MLP neurons of a small language model. Each row is named by its layer, matrix (down: output weights) and neuron, and shows model dimensions 128-223. Each number is 128 + 32 x the weight over its row's rms, rounded and kept within 0 to 255. Numbers have three digits each.
A block is one neuron, or neurons of one layer that tend to fire together. Before each block is what it responds to, as a language model described it from the Wikipedia text at the highest values.

Passive participle endings
L9.down29:134178188103137193132065121073102126152123092111141105144084106093130095154193108130174120099102123152140108118109110127193061157087112116148118085101123162131104135120115150192158095130178101189146113137195156123107171093120131114146142103174164088140133189125128118160135182134159118113
L9.down78:099093158123142138115121092183129063163169058090157128147156104164100064067161125125107050133113153113118156131128127086127105147114121113172102131167136108081163108083129102157135099153125171133122088158192182095113135122113140128122116124160124108061116116144139215105145113127088096142
L9.down160:141136099095145107110118086115134148169164127068116163144090110148157095145181154121049121102116138106137097128113133182149162137104124083163126154137103106082160140149119114044096081182129096181110148130145123129151143139183148143083164099098133168112057066146095131156163175154181113079
L9.down189:112126152130166134129146133191167097191147105108119121137102125064122115176110120193087109081155082113100138057129150119115109159107132123084141142128188155182189106148138123082083112160128113135098073148084068105099099034141131134109187120139077080156097078080088122149116148068109114136
L9.down223:069111059088122124186121089156079129146132103123159120152093136067138167094188128146137137153091135134081132116152098122107084063137142127137153147115184154115100175156184093124167082125143145128090092136110120131114140132145158176145129163143160107125149149165134189155176128118174106128
L9.down227:133154117132171165149147156214074194117162157166158096063150113083150121156123110153148119137079102124145132173146150114117107194142100157096129172122115148048144109126190067158095160115148075171089112198073147137105123142109144145084102107161116148178134141196133089072088157113173167177
L9.down268:085145099148160162120109104174111131150119147084192140120113125094133122136087148127119130149112085121064127064127127137151110133195108125131090140065067077167157076129167166135122060131090189151096097134118089124152119106119095139130176113208116132132169112072123183174119184136134109130
L9.down407:091133115081132112114120098122169140131110142136100140180105156131175102168161137126131133178115117146084118082134100100158152235115102061190109069109170169109141113108184193176122106141144143156150113165145126142077158178066139110146133123134115139091120120124132122098143114171073175114
L9.down412:119161110068123137230194147090125154101156116181160145060123101156121108154128147133102092141134148146149128205139187041122121159121129085107134120148117081114136140138135098168119151167109118113118104169133131157058126119155135175155141117102097136162119151141133127131102128124082104138
L9.down481:159153122178128077151059094130087108102143114192140114145069175073101153139153139109104097182115087162109164112149137170134155129155097158129100081131159138107148066037102154072114143130108164130120109077136108159151120169156100114140156106153170120142156107106091129138152136112091177094
L9.down676:131169106115007176148132103138071135092174157152137126152135108158139083152152126077122076097104064189086164147081156152155141176135128118181134150172139111177117084101158157158085145081133091150138165076146124161145139116178137168084156138101115129147107097145116112113127153135172088129
L9.down737:093147126144118156154132118211158107086154164108149109106149112143119155156082065122111197142078064106152142095155199152126165097084079120165133098145114108068108123090141150154078140107097174126080105122178157183165136162144149218179154117091134135125100081161088119080129083088099161087
L9.down757:157059113122098206113112110150074144106180058102120137188130109085101112097166140128102093078129130138105124141108134134118122118122103104131112146124145129149107053155105099113165121116154143137146132099114165052126168145177209088138066082146130167132108114129123135113114164178172088112
L9.down782:044088112119126159071195140156119128134179138126143141132112067146169138139102156172061128090103096207101143108161124096107087114114043114110137106158166086130110080084158140116127052157155149137092096129110120149113118094092121128108161118132083186141134122111179192109156082124148138131
L9.down918:093094153164118140097093139187130155151103125137077086177078154099155179140208127150100129121161096163122057108116168112211076156161147057146146094146174108074123100145123173104082094063119145157065140078134143143092154155148163192174138144149128118168116124088152104139137106159094129102
L9.down1013:122148171159161191076128141128078102148185089102075118146105099106093168148173150055051182054191126129135145129104108103098087167112123123108126115167046142099078110131159103109122172107153155181124122113135194167141149134151106123153140145118120120116083131113117104104128112136115151101

Past-tense -ed suffix
L5.down826:092165094102113163148110110166082148135144103133178128182173113145144087106169158145131131083087117183084109099127086146184159127123148144105125096117163134122060173123177157116102078081151121148094108081118094175196194094112122123160094105130107135135066130217145149100151141109127144108

Split verb pieces
L9.down50:102180113046083129125134107126139129191129111059136124123082139138136139152085124113135125113115090145047131085129133063105151114166138148112114064127117081115078093114098157127124136152119094086101117088112083070142130160186123077138120103104165122077062120134143130105130097120131056121
L9.down54:111128152173138159121153090122091170167133110151075149170149163118134115156150117134114166118146151113122163106128125112129091122106085128109133114131093113203179124127127142134137130174110136179143148112132054081076141080139126158132149138118063172098164102103164095163170101168132145169
L9.down233:081095150157102195120120100119121147118240109102171156087070076125138094120094085191135182074123114107131125151128174197067157134114130140115109116090133150170145106093162116105076063139155125072143091191041108142149105089118126173177119119144162136166118122119119132134139100147160155148
L9.down247:164126141156129125084172112111097107089157150131160091063201102052131100126079117070130114139149115148169105154105104098127100081120132129145167197168129134157136119120090126126139124100135119147089126158129152149132093126124075102144143109147121110100129125148135159166139134104076132147
L9.down325:127138126138090105131124139137080184158119157118106102171146131122151067122177128059095117130157177105120090137074138142141150157157117184148124090058151143149127079173075124090128115093156108093185149131111063185085076128148119091161166134131152086119121103098134144178137110130136091129
L9.down332:132106121170123143106092113142150135120147179103109130128063097164121147147177130111129126119127095096112107103146123237102096083139199106114148070168102145168126114128099157061114163121081151108135131142086149209053119116140097118112162129050141080144110104141106155138034167121142136153
L9.down429:108149103114176087108110070072109120158095129145097110198158114056145098072190141120094118132125093169117124123138059128148102046143157144093172178169075131115141140145151174094134136117154153154137119124128047153130132148048123099124165090161160113067154105139125096114120131154131155150
L9.down470:089164110132150121179123173101154121093130171122112144143108089123091153093133140075184109136165148129139090088103141104135113106073125112104070157100142162169126125108128120120095119130128148130144135088073143153145053157154181124147099110087132120127151140072074187145092195090128145112
L9.down538:102092156126088113085112192139189107160121165134026112098141140097163168140134095070162118125181174171103142141120141104163102102128135179142080165148064129172114144146100131130065188137122187098176080085132139144182129156122130148096092086199180105155136089170104107121138160138090138103
L9.down584:155141099210085164121136081137181114171085164195153167168144072097111155108054113189186075144169210091162145158122169119141122134081080130161098138081149108153102114186121098120115184124124184082165193109118167179127088116112172099122095141195110126118125147094166119129132123135096110114
L9.down663:114118175124091068129194132170113157096118163113112091124152152141129075169117175126156152119089090098106106149109123092152113114137162123159079147100158131157173161110094117087179120078154085113183129110126092141132094126109137095124105075086054152134138127086145184101159171124126130112
L9.down772:138146091077095148166142134137136146056094102078137144085145085137105047111087128119094074147095138108141119085154087111124150170138186116168129126094110100087118147096126155135112098167130127143170076140128152098128130148118173157112080123105116107110097128146174113156151125129185095118
L9.down783:129167184087088192204136124104056134099121118141138147130081123174107089112104156119152065168144121068130097138121099116126094119079124097122171179108109098089120143104100160148122077184152120131145110132115105107155089056158156163167130122087119149129111130147104149146104151178129086064
L9.down790:117122131141081119179144206132117114160130172112080102131148174139127219084208144123134152055160155135050087169124116159110126161117102146071150198174121126101117131118098139111082153190118159177137131115141113117169158135143154088114129091165160166130167158124146125133131117190103133131
L9.down805:160069051136098132116120142095136106145085173161075131138053154091162138106136104137093196125213121119073070107099135075184083085152094127137121182108136107116130079123086134127144152138134116102156104107098085099067121169026172093131148159160106141146164123100102199149127118067155095163
L9.down925:124070131164107138116120112139077186129140153143140165094120126124084074042170083126133059151211141202149101169095112122083096156132091100106141139119212130082133167131147128153054172120098068159117108114093119153117105103128121157162126091152150154119101099115170158099138117155166129169

Mid-word consonant pieces
L3.down210:130139098147170157094117086127118146096146116146130070115110156120152054104064176108103065120144105133094114213123128170144150078124103114153096111105156092117128155099174161138127180160120119159061187163147154172098109151119180139080078064161072133133172099119077167174137123086158150110
L3.down372:096099148091142119147105135098141158110191120175137201144083092149160111089130097145112136123119142097194112132162177087140187135171157125182120144100121156163123131173110136107153079158137134067165072127147154083135173150106101138130119158180146172138159166167151110100148072117086209130
L3.down555:122120090099113126105155119088106130167146154139124120107120128088126127154143103126109123149123172116166117141182084132156149096128103131147111128156101105177065150148129143138153078123086066149110121143119144208132103070126129141125171116130118167085164172163109166174098180113159115183
L3.down646:118187073118133094071101112158145156134111117150124130089152082102189138116143145125123119102106142213177107170075114062134138122068097148117119175148069129111047161203112123139069099109114156156115098135110076152062160100105150172117134120106103098117158117177141135188153095132102100134

Verb-completing word pieces
L5.down712:175086145159192078064129178131103097136158132150121166174093186217107082078091131218143151119195139143160136104109180154116148146117085077148130147093139138135070089091145113108121135138112076162082067121129143107180146086075170090145133149156133159102102140116098150154150089133131125153

Main verb endings
L3.down22:127154176141228153144114128065100116136113152120099091128216094195095142105143098162185159093145140186139136103129110143208177138133081145166112197155151130074106122168125122145149137102153157125200113106107100184191109119114124134162122141137168172114170152080225165165121090108110162171
L3.down115:119148093058152229158128189132141097159192116096093058124177121141168131132111145148131092098152092132129111185114130087179133156140136098104162158097103113105137131111148178121129103107149151151121144044100089141188131127162121100114143080119118158119083136130102148149098133109181121153
L3.down339:147152159111113162138131118078145151132104159152210131126172145110173101135129143122072145108090104146123092143158130132161121101163103122138160134114108085190071081188063172040099132153150116139170117145154142164173155124104105046102120147105123090140121105119061074188127202162147153145
L3.down943:168148149157202142151181118110129190146136049137122095086116095203126059114088152147146120164133161153134126108108137120140145186143084115115167151166121132157150131095196103081136083171145157139146108128097072160119146134158169185080133125066131130153122153160138140181160127125226116128